Part of a small language model's weights: vocabulary 8192.
MLP neurons of a small language model. Each row is named by its layer, matrix (up: input weights; down: output weights) and neuron, and shows model dimensions 0-191. Each number is 128 + 24 x the weight over its row's rms, rounded and kept within 0 to 255. Numbers have three digits each.
A block is one neuron, or neurons of one layer that tend to fire together. After each block is what it responds to, as a language model described it from the Wikipedia text at the highest values.

L5.up360:132132120103115125138109117089155138164141110146142152119140219103117073127135142156128143124118110160178148117136150128117131188123129133132125118112146127137132105199144121123101113122137118109113134120148158137141139114113119125111091143134100137109080154154142106098141145121122114113100126137120129127149145132130112137140152098085049122096135104160109172154149148113169094147141117126094115176166188129086149089144119110159128142153046141125114119126140134126130107161137128089166136114133095078126141108121146139125125166137118130110129085123100129137104128100139112088
L5.down360:109094100110179164098194114135122112084107156161119098116116091125161138120112150145161135129130116108118184094143138099124110134165118127157144103137159124114142156145130125085150150095137137147156148165115134161125087128118099136096170158142131125115145114114107158132094129136108125103090108134102155148122095107103159162128143070128115145114072128164111163121122125130163194139101122159141111161092105127163133140118134095142166149116140129101064133123117137137115162110144113144175109137115157147116179112148134122127110156138118117143135120142111105144173153139121088121
L5.up386:095115121127133137107130096138126115149141109136131107135146162136094152136101131084165085126121137147182159103139117126150159142180108092095137153098129115134107110132111141137148125100142104079110108101146140132186134118145125071123104139110134170103106135125127124136128103144076150126147148129107140113098156171133137111121160090092113131082117127133093144117149134162135088110162107167076118098114097105070118110103101116167163137160112149152110108120132117110102123130145101089118114126135154099108149138149174138104072124120147170117123115147118089100122184115136162134
L5.down386:168169123133122112103160107118126084156122119104146149072098093161159096132148133112141127119113159173113085153131129119112113098161140144122157140143098103113151106083129135115120111164121159173152099119126131142163171126129132091135113170097154148113137122114101137159129166088136144117081134124130102137138135134125173121104080114161154138146117160108094171130166138072126148131146121137127164130115132120148138113134151156106113140148097136137134097127105112126110117128193118104113145122105165193123167125116125107127123152077110120151151065136161108145121122133144084130
L5.up662:130141130155166098109100137107127119104132103099182124157177124136109097204118139139116154134143144112114096119139158139135139128104097142156121156112119145095148130178111108109145098139074111132109136106130150143165139097148092125151113143092134129142083168170143135133139099168089118117116117116139114147136159142165153104130150115149045145133137082119098147145111146142145110114138136138098162135136105128099139078150118153130135118095080143134130071124122120101115122142151123119150131081114127111123155097149140164156161158161141145143146158160097109132161168101133114126
L5.down662:162123149112128127117161140101133126136113140149162124094146116154121136145078107095118098086128113160128098153158100098131119109140142116113100122156122144111136133103129133115137120143110084140102059122092184132090137096120138126117115136146171104149145149126151138131118130105191133080138179108106116177117119102149091111133121152122121133133134163128105081087174139126137088106156146147119179104111124112143144139165167138103145109070109140136123155148104161134126146174154172134114154142131161159170107136106127108121142094103164155125125114122136115158132155094083144109
L5.up749:144157143125111143119070139103136126170137166128142134148135143145113098132135109122116154112106126158122071088157110122129152162148124094151122158104151083139109132149101107105163104122099165139152110092162137125125163124116091148050139094166078121125112118139153106100140117121092105099115128124089130096113183141126133127128131121176070121138116106148113143112164139145133099167124120095094114130156106129068155136119105110146110163128135116161144082133136119133145118114132152120135129104129115107126125119089107154161139142175131100085102163178131103157139136103124158115
L5.down749:139111104122134112163174135136135160068113157149159104131149130131133117106131166097138083134140145099118166107155138140137092100093093122135157133110111134132084103105136107096142118074123143152111161119119135160097121152066173093132135097136121114114122125108146139144128124126126118110175122126146165122154114149126103065128142168125108156119131104152103140118124136173141152113134128143122068100131075104130114158114085115142143091133163113137068158110110148154112128131118134179106134151124096140104111135151141126095101143119145113139155100152107111088115188091152124124
Description: Degree, minute and slash marks inside geographic coordinates such as 14°6′43″E and ″W /, plus digits and commas in dates and after place names.

L3.up676:120150113133113149094088124161120144139125144127125108164138157148114083131148140138145113120130086162121109099124139113127126194120117152166102150112127132119135144121147128093202105108112140141093128127173142150068158143150117091062127136162084135124099126159157110096109123126139113115090122124101134112116133199107141121128136099149101188116127112128092135114126118127127108166117146135082135150173151145116134108104110098170128160096096129148154101119111082147126107119142099114140098102119149107125140134139156155118119155170154133105096100123134121113171106092164120125
L3.down676:116145125081152134123153093115148149081107115103096112135118134155120119089134138133140108114121127111167172095150141100115117098078151141104182087107138124142109107151141133072111137101157155158157136151122115162157097143106087089127147136154114149090120160083103119146110129135114131121079158144168143134125130160155142101096139151113128074110104183123145160151148124124079121113165104087132105148130066099127128174129117139104115153178112117119093113129120145141120125120136132133079157148140143130145107126131114153092128127090123114122141169112137112152089153103122107119
Description: Tokens that link a place to its wider location: decimal coordinates after the slash, commas in "Walnut, California", and "University of", "village of".

L6.up219:120129119151137141083115152146128162181075144127133122097139120110125124133087138133125145128078127119122111100154155165091126127119128147189165135154107131134195165127143134109158177141117093081115132169118144052094139112127139092140145122154143104121107122137118136121130200159137122146157147140105109112158115095143159138124102119150086155136132100145129108121125136099180134127091131127134125189140094165109168136129145114145130141104120146116124107101141090116156152136163104090099116122119132112158088159091124127110138145170113109130141149170151144125110129120139122144
L6.down219:155161137083125117085136089154147167071097182108079089124128168126123104118112095119153165121111140119082143130122124116101146143125144110113151145123125124132136092120154130111103143135076125145118158111135140100137130100080138094092150132151103159130128109119113143131141102102095095102152140139105115117168141132156103149165143163136112172133139137100148154099089146123125185144154141124097131119184095091152134145099149117147112121142120106153157116136115081141138100135145157166113075164133153146108078142135127168116149178124145115135107138130089139126106148135104110131
L6.up304:133158137114117141084106188120124138166111130121100117074137112124069139157140105136158153115125152133141127146146157133089136097196115123115100142099157081121099175152136134133153129182111131124115131129152143118158168142142112106146162153104145153125120141156142137117112139088053122129118148124129118163127122101107153111133112135179143173117107126138142100128191101132166141147130134132131065123160154119091118103171130164150146104101125129103088102089133153093159147113140133109124126147118104146133169114129135120155140128130116120132134123187116139096124121119121170121
L6.down304:126158140177171125136118140109211124144105073123110119148099155101125106104086169163095143110150107140081133105143125144144114160119121100132145122112131139133142141127131140117116140105119141138106150137165127125118106121132141168162111115152107086182121135118096135183165158159150137100105099113138088109117155122135137116128124128120107143150137122120198125157150117109172111115105100132110119105174125140113131117126174109126078140119102120155133107185166109143139151105114156169143127125131101098108130170132121088132115120112132116137128103123134123152120139216116157149
L6.up325:141183130143106117097128135164120120146127085134097106124191149128097104113102165095104180128125109165124154122142135097117116108197152163103144096141097108114130149111119128178118157158123104104107129145117115164128124115130113117108167149106128088120071158138120081161144133073103100118123133125116134176148119115128148105125120129104156123100093132166089118123176109135161132115129081121137090119163102132121139133104143161116136128110122131123093142143150157132114154186138176145148152119125082130151093135106145136160148134124171102149127128126168118113104134128131122089
L6.down325:155154094174103137140156101156150069119152163141206142131136111122130147160136153088108133112103149116140137128096128091126105106149112158100140120122129127133143111118128117163119105106088132123116083136117130119147130103134132134127143075143180110127077125113107135144115115114134113128139104130137121119156131115140116169125146148152135160101160109107108142136155151169138098152130128085157140146133173140095112133092129094092119160090123096131133095154115168122132121081096126130132113136136129099055169123109069135119142093126147097092151185131100085132111141139158120129
L6.up455:156192122173111144100132101109126178134116095097095114146126130148099133142127157132127181101118124132111130144129175180074125094148146157133196132145108145126127138123089153087133130156084079112130107114130132109102167080129129145140145106158138096129126142123126127152113126139131103109143128150087178106143137134138150116160097159116102143116110107120114061115163128117149132158166125121140107169153127132109143098146105149149157116098143120141136063156171179120141165105099143148108109130119112147161109124097147092129132152146154140152126128130105120126111116109127133146
L6.down455:117123106074142145136105173133164096135122165148112141117113124115179108123099120128157125139090176093120134095126097083155129138146094119154104092144141143133113113114192111126109122106125136120134155108105171127136101167108150129112145121157114122129118145142120173096159121129101129150133069098158127158124113102119078100145103115135128141100120125132117133167127114153133146113129139158109123094133109111139115151114173099088081119116110140118112187113079061132123135151154126131145155117185117118132093189166112126123142182129138133138115114137141152104166151147144139125
Description: Coordinating "and" joining list items or clauses, strongest before the last country in a list (Italy, Belgium and Greece), plus subject pronouns he/she starting a clause after a comma or "where".

L6.up298:141162123147094161144107151105135133161104117117165098086124123165089184157157121134125166117136104154126083118131109129111105139167160096129131165132144145121074146163156113103168127160112089105146115111129122108142093165145109167127144110113105143147119113132103118100097126096116110139141134112137122157148175134114121114110143128174115119159164117111130090110155148164166083165123176134144137155148135141112155097128173146146077094083137114109143094144149117104103145093094118102138096119128087121119150124145108113158140170158136120108136168174119140108133127119126154097
L6.down298:092131123139098144110131127118157085186140151161101124145104138121159059056140160134169123116091096106136111086131110140141118121107132097116162186114100137155177141133070143129104116128135146133168151123176135130101110144141147146135106122121121108116120145124092127130160141106129116111112124132120120133112117153148147175110137151131116111135135110197138095103140122124140152127105184103102118138097131136130130149117134123113099131156139142101179093152092121181107138100126106144144141120140134108111100140124105127081138164096096120128127138104127096123118118162094091073
L6.up590:165144139131170152082096163087122147182113174105150116122130135166153156123145134132113110142105106115121163156115126188129121125112126138134127091166096098146096154108144119129153119142099112097098145127115140107130167126130098103121147122151096172139113108119102122128158138151119109169165117138140122116132126142122121134121093090153102142170139116093124100149121080104149144165119145135110123161137139130112131107174160193163096109094126123109143090106102078113154118098147079130103108104125130135132113102117126134141157149123112120167086166189174148116139113111146140149
L6.down590:075155104154096126092134112131158113159103150115091127116079140142118128090119120135108163097091134079139093129119117137097154136110138107153167140112124156140175130122144146123081161125113133115116156158160112110126110095160139106159125120146127128067141119140092136140130133131150121075129114121101166147131152129129144166139145101120125139088145165149141112124152172131160121125134157131121132160135108119105207133118135091163133148116122122104142133139122173174113141181135108169165135098121140092154141124127127121083122125105075124145142109128103134171145124178078117116
L6.up619:172137126111166112118097138082117134168117171124105184094132123121122128159153137120136113095136116127080112123092105136140129138148121146160131119129129132129096184115124137133128114158128120112106109103122153117110138081143099159088148100120140119124140137107127114132126135140163084137154144169141117099142146154133124122120099080167109173160146138108131133111140101114136077157123137156137149118159126132111137114172130171153079125101106148108155065095110130134109106164164109130134101105137149145155148128120125120118123148164122053152071161192130159129150106100156129112
L6.down619:082166082095124143117073143164128107104128097117108113117111151079124131089107140159123171132128121162176074077082151153119127137149099140142133156116129178161177077152139147137088168099129152139130137169126122109123107123111151145216140128139115090131110114128104159117101128146131142139115108085117142148129109120141146129106096125121152134117126140164165114140129123134151153117094143087115096130120139094140144140159136135147107144105119092084107123129124105118143154142113108106125139101139126128105093104137131110095147143098091127150127137106141160128155137166113078116
L6.up635:125123133093111134131125172123143184156115123109112144126109132165131099129145142115163189087110127116104076137125166143131114133128164120130206148144092160101127178137128155101148113155131125132118126140151144099153137093140129121124122088151116079125125101153139127136101135149151115099162093131133163072138165153131164105141111121177097133091152100124161119123163122092135103172156172130130147163148126142136152107082115138177075134152100117134107111124132100151166128112099116151137162085101142119129132129122089118158152132129145151155135102147113121113109116125156138151
L6.down635:099108149126127167130099079128155129149131127121117154143079134143098107077108119140122136105113170139104138141139108119126109118140130129139122198102152110170141128099139147129140109152087176132133094097122147102108102102122144144145143177129097152155135150069115177187135136089131096137129119118141114139107121123116146127134114112158110148154111114176116108098099142127138162119112170111116126112123116126108102122115118109152131113136142110150183107164081101140092109138134102126116115137180139103132135115095142132092162118129105152107106142117117113095116102181066112063
Description: Commas separating items in a list, usually after the second or later item before the next one, as in France, United Kingdom, Poland or science, and culture.

L3.up376:186146141148137116146118110094128146173105145106133150107129138096132110102155134104172108099089111146124105151119115089114119111144133136130086123125126107124115130138165129124103160137135146099135108118109117118178119158131102111094139096124119148124141125086097132151072122102126118174155140126136112105145155140125114142136095071112136153141133097120114132105133103097163128123146153161141153105149158131132113079157131174162095094158102133122144060127087125124085115160152099075129102150128149145146131116138158114140138169156156113146105100178111097090140116106156092076
L3.down376:140161165081121145151100113129113124154095140112122129132109134106104113079096134129107099132133123101103126072102086154128072142131132136064150123125126134157085132124154123070124133087128146139125118116122142087148093107147067115119154107171118147139123141126124104120119135117165093140092128135120127124137169177113143127128115136127153148157087157147114129139127134140099114089167122096119087130128119082099139133117126132176127108134102123128151104088079103143097169130162087134101137089127159141154111079121134135148156150128138134114109136134075131128168078117101147144
Description: Commas in any role: after place names (Chennai, India), in lists, between clauses, in citations, in thousands (5,947).

L5.up202:134128154124127144111069152121128132139122145104126118129136143091080105163128120148132139140130132131128099102140168127121127105159120103140126135104118138099149171105118117132197137157104139122136096142103147131135080111167123108131120102086105108136083130124120123098102121145107083099146141140122127105092183134116145142132099097074137135128118070145139103079161173114135121113116136132125099109182144120090195118124112162114109100096107123114159075119125076107087158157120126124143132149115116132137146116144130111128135129148139120083094140143113167130120122124042120124
L5.down202:107124118115113142138127145097173144121141137166131104090123084133173136089145144137131168181174135110138105117139151126101172144150124125115160099099162137124132148111112104110110135129167135156134132129145162162133149117100136145102159122095169132118126135147114203117124120104109094113162165158144142102164106103154122119152126153101080103134117161118126144127123130120158131087149142088131079096143118095102164099050148116091186110138164163143119169130134133110124139123129137154106137168093129126099133130116093117148144116134116109129111140135095127134130166160082118119
L5.up255:140127125139106140074099118123137116164134137089103130180132125124117105132051176133151121115095176142081129135132128155122148127138102090123137139131103106104147147088158138124163139146086106113110114158103139086148142128127130126154144103124064122131138107154115124189099142141087120138155095160132121106126176115144162166131119124132146175136125094161156093110144130111161121126110128139130104142161128116124189180094109115162136140129105124131162081133141093139131185170130156162132143123135120138159157104131138140146086115138104130149124125142125124132086109129098135108
L5.down255:069123120120133151137138132100172149118142144149188165111080162110131151078133106131148155178128112115164100104161133156169130124177086130126137134129164162158148132107127100114104126106155148127123148094123142137125082103128106116116104156140139140116106149104120143099165125141139140097141137115158151147168113113144132117169077127117106107163110178127101145127120142145135121105164153124139138132127106109155108066130134152101120103152135093168168090120119132135151101118132160124088145122136122120120114177105111127157163103163143107129118119157161122132146122167056121139
L5.up296:137136156113117132137089143126135130140113104127086118144117108077085117176111129125138125078081123189069122120112147151132121117145148107119122138166132106117114195123124131076133140141124144138117139129087151114159135125171128124150145113109148113114109120084144118152097129153046081119127093146125141089151152151127133171142108147146120179126132083144137140094129116132150099162141135118149086131174114119085164121128096147139125131095114124140133120100146104134102160204111140178126113153135131146150140136141145104124082136141136109142126122146131144123103111096118157117
L5.down296:093082131104134132142145133104148133133143169159163159156081141122120166052114107145105136190151166120157135120162158140147129155123103147122133091139154123149149079134106108137062149085130172099156126156124127139111102150108154119115136130103147100103121123128113123119140137115163168080131146103143124137137142117120137081137123116096098124134132142132108163136116150101135123068136165135111119112111117132133108141104129122079149107156171130099131136133115158108154126103115140109101177112079140138109128135082113112109140108124162144155134152164129130172156168170132135148
L5.up743:090158109166097129096163108119127116143112117124130127147132107164094145162080134126115121109113136117101142162183099148090127136169184136121173131107104147118112153149137117122101125141125110095148140106128116093118171110127142148143156108175123125134125148146100143145103138093051140156117158135090184124147118095124143138177100138116135147144137144114124074143126128155146127144152140131107098101137113131137137076171161153162136134139130132120169098130126126059102084142158091133110099117129074156139129135152123102139153108132106161105138106120095126092125128128148152119
L5.down743:117122125143123134145108143125183086149119164131188159122114157103149126099084091101169122182121122124140140104086104128105107154087115113140132114112129137188175120153131134122094104132144132127116104142113119140159091146188126137115112124149154155135159088109131165113155146154170164166126166150123133118091147087141122140119113105117167096130137146152102160165113183106102159127171140142114118122097152113123146145109132129077113130161167108156120147119074140174114125123129143114135129102109123126164119155143126113095111125124130148144149112131136136127163127168104089159
Description: Fires on "and" or a comma joining two parts of a sentence, often after a date or place: "October 19, 2004", "Newfoundland and New York", "from the west and advanced".

L6.up45:150117121135122140116114100162120095143114130104101131139157106160107095126135151122170144136126144142146126103087147134139135141111107080141145132128132113115148090167075111104158113110144164148131147115151185154165129090138104150104134116115121134105087162159132130142154172070161152113121104167089135121127162120133136124125157119128094141087137113137095168121131137134134096164127132129056128103121117101069173103082102107097148139118094159155097135103141145126120128139170114119117099128108131119111138114104188143132124175153143145133157150133116132093165130083157135100
L6.down45:141160103168122167126096082113113120115146110152099139119142153116138119170115158101078059087113132099112082119138133169095114140146119095111108117175143152090141157115107143124115124131121128122131162120105132110126135137104120111077135088137110110121138142129146144156143149150123131122163122136164132161155153089081190146130137169157138111140108135108107137102114081122154096160135109077144113139121143114159148161176150125143114095096123126121120132145118104123110178146132125173124147120157145156134126128135081107107141135145079090158136098145163148146130137133179103149
L6.up51:119126133107126160135085193131119126141136101098110083157134140162131112115113149150154134121120103101144122141141131121105096042109148138146092102113116158102132120171160108106141120130135087122178137172109147121127150149128117143144130106109155117061124148134157132153169124113093121137136128107111164155168138151137127123130110147144107124146133102180102132192158117122118109164164140118138130130129163140136179124113146135101112145137092139135060109118115100121148124120120132103103145129125128114142150131110141107134087141137128158139131083183144083127156126119190101161
L6.down51:129134104164124148111154087096135123138111122128119159123074104138133094154166127129124072100116141095183120116098113151129106146125141158122115091139111124127112140121096138110166133071107035130088150112106109143144188119124125127141163127130109109126133143131137098131144131130128140121087153177094113128136136120148101147156100166152146122124136137141122149128135089125197105159080146114110111103138124126094157153127156138094139119120149183138121139140146163113131163111162148131082106132161125121147112126140139136119102099139101114131088104132140114181119138164177103136
L6.up270:142164145131122088102101148126134117159118104102123123133140182182133128139076170146108121121159164152126133122112149144151129133115117068103138115112134112124151138109117071127154130126146129149133145143116179133123156080159137107133117114141124094121133116124161146156149154092101128115102100163128130082140161144146174135130137125123072163139139100164101139107107147159125127119129112153067141166124115091091184095154081140157140134143099152122112141086146133133136127110121112095155095098126121118112162106125153125165139130130135146118164070140083135111140161106166114133
L6.down270:136123101100131068108135143101135123117105137159104159071178127122118161106093137106152088098128158097112165144134115150135142152127131113128114118115110122145169128179080108093132123133142145144131135120094120106106128082159112136129125097127134074110143069103144139110107136146099094109137120156119149120139194129119144091109150115157147128090170126103163132109130149153126140092149106104103135143078148109149155165109166141089151090129161170089119111123133180121128158122104134158123148159130132138128134125125093141144146109155155116129174138119119089113138132127114185131
L6.up430:116119105108080091122065116147108114167113136102151152125185124137132147116124140144107140122119046146176103081148133124131144095120143109184145101125140087126171130170159082094147115102131158124127158147137172153098154076132094115107155128136113128107057147133149122114156156144155127117125115140104139104122134162113128122128125076139125137109126094155116156144155124133105130136131132129102127170112113126106126100148121141142084149181101140130144082091128148132148106133126133117084168113116133112112119123137141155165131167152142148131158102095128095125140154113127133136
L6.down430:082171096113102117113156131131186121151102106165156113099146104116172156130069112071111115116135170107117147157131127162100131122116179109134113135123116117130133131099139146119120118131142091125119124162134115093134145150121115150130097150106113137112119137117159101133084141123166147102158197126141131100155111108137140121123116076096109168105133143168084101140155122072144144102130162120132153096152102137128168095133121118106138118138112162146110122146109101104116082132142135078119098149138162114151102161107110146148081135127120148142079085138102138093143144126134116136
Description: The invisible character after the slash in Wikipedia coordinate strings (43″W / 41.700), plus weak scattered cases on word starts, numbers and parentheses.

L5.up79:177123138098095154061086125119131113153125136104117148145124111121121085137160215109147153132101182103061124114144115156128123139138134116129112125144120135117132148111106148114158103158110137113114106098182154088156141121152138128119127101152144127136145154142115129155099127121089085146136127172124124140163118157143162134123086092132117162109148127155140147111164125112169120156108134107134100120134136121103143130150143118141134114107121132133144090143122033121105147134142168141155122161128124174146139102119123123114124128153177110117102110144147147075121128116116177110
L5.down79:060127096149146144118106117124155139111125121112155125108132134078125187084087100169116100153137147129145099137146145123107113121134132156110127122094134126137170175166143113123084163100147154147135152156121151132121098141130115126151137147143159138135104144117102162127154133132142135110166126080174157123134100121125130077172129123095106158173121131150093122127121113129130085062142121172153090117129107083140102091127101078109141116115115128151122123119128156062133152118134132122117168116108109118153121154116108105140157143161107106115146127150140095141141116191109117144
L5.up153:118145124166128141086103181120139124154133113130164162109134132125140149132131111102123145109118120128078144145126111106081166169130146141138142152105109137134095140137200141119122117114088086101110150135139126106122111164104146136106166091163103103120110122141085141142082134113114115180191136129120116158161114120118121107102148078175104133158115114132135100145167123157149109179151140113120124140141144127100107086147145183156085138121171125124124091145129096114115081135135137165121106091144118107164075121128096134122124159153099154142118112150155124122138126124146164106
L5.down153:075124122133122150117103152101135076137119179121174134135115124120154097128120134133087123172150120101161146111080111154092106118093102125145160134109101119162172130112131126103088119094089165112075136176150126089116090135140137125124132142109123104087115107140114140143134163134145083139115160140162078133105140139139129172098145092097141103144118136125135122147110151121151147129119138125086132085109144119128097144138116129121096156114138128095144116121092170121130115147134139176156199102147131120114139134133111150051098159113104113151131095128149138135136148154143125158
L5.up600:141150130139140157115082159106125107133135109128142140100134096139124138135145138125168136115130143139075140140107120103126163122148156147151116111127142120121081126100188132131132124128099081081075107132155154113134111164132131154135125109136125152111139177120107130185117123119091102176153123113129118128157137141140100136071134079183117152165148136104103123149148108142115107171147137134133129116143145127118109104178115155147087132113111127092110058160137128099144115132138138126122114121138129125153098086143117139164121179146114106162097128188140144096144126124180179098
L5.down600:111139142160130154132125148144141086148134135112141156138107147106178106121114149130066137137157128092121107128085136170112100129114120142129146161103113129173176126113105139144102140092078130154092175161135149100100139109161137171165108115131124060106115134135127127127124157115102114099158153118154104142115140115115145120147098107125120123141094141152137113145143146119181143127105179140121119120119127129133130123122132147126086152075110117095126152131150163139132154144129105165146182086131136141142127136071131123079133136094079141144114071105162115136145110187123126159
L5.up628:152132133131139122099120134089112118108101134126125138110130115129115104172122132099119101104123152129115191125118167139133095109116156181127074109145123138124106109123128121157137130118099106103121108097096151128138092092079150121079177104127125109105136157097115121166106170128129069132158137124129130121135117138118133131102108144163132141196148139117131087117127118130141159125117115161140092088136122134106087090137111150131106145105110131124139065119115083125129111132110114099146087125163147156129084107153126086123150130138164123129087111221126137141142121123173158143
L5.down628:040146115138144154101125121126161118146139112119126130123082177099144133093106139161107147131161159119167121136135137193113103176111127106096130123135153130156149127127160082124115143086147111129138146168085112107166082102138119119164106177126107139090133125139099127129100171139126092127134131109154143130133084138129120162142136127140103120088128116138133104119129107092177132108134136144129118167135098092123132136099140106130119123128098158102169125137140173097099156123139100129107152127080131103112155160100164095113129152146115140150146124122145130126125182194130145125
Description: Commas (sometimes "),", "-", "–") closing one item in a running list, often the next-to-last before "and", e.g. "ginger, soya", "SIGINT), and".

L3.up560:109159113085097116099127164097135112118105167130101141137134104120099123125131139091100176141133125109131095114137149097097130148150139122145169131124109150159120191171196129143178113142090132122117181150105123113118107109084177120121179167149128135119131114134090134121099151086160115146152148085101130153169092124094144172158115115114107144135122129120159093126125135128191130108121120163132122111107102109118156087125130159187090146116103147122144113122098138121143080140136116119111152131130138107146165123152127106112123130138097112160164148127166122111118155149140121136
L3.down560:059151127108147081095096111145138161129107144079164116099181149159116204099109105108115182118134116138154102084150124124120143150171130099123172142122125136161176109164157098147140133129088123129115121141102130139109083118125118108140123148138141125145102096164114135135103148138139153142084112104062130147156126103115132134132135101086128118103151088141134145134096118140150186101104095112101107117099130111122148091134131133117135129156150104123144115137139164136122126083118133132140129101156127088142145147131171123118121134108131160134153108120140172132092153105096108126
Description: The conjunctions and, or, & joining two nouns, names or phrases in lists, titles and ranges, e.g. February and August, Kirikou and the Sorceress.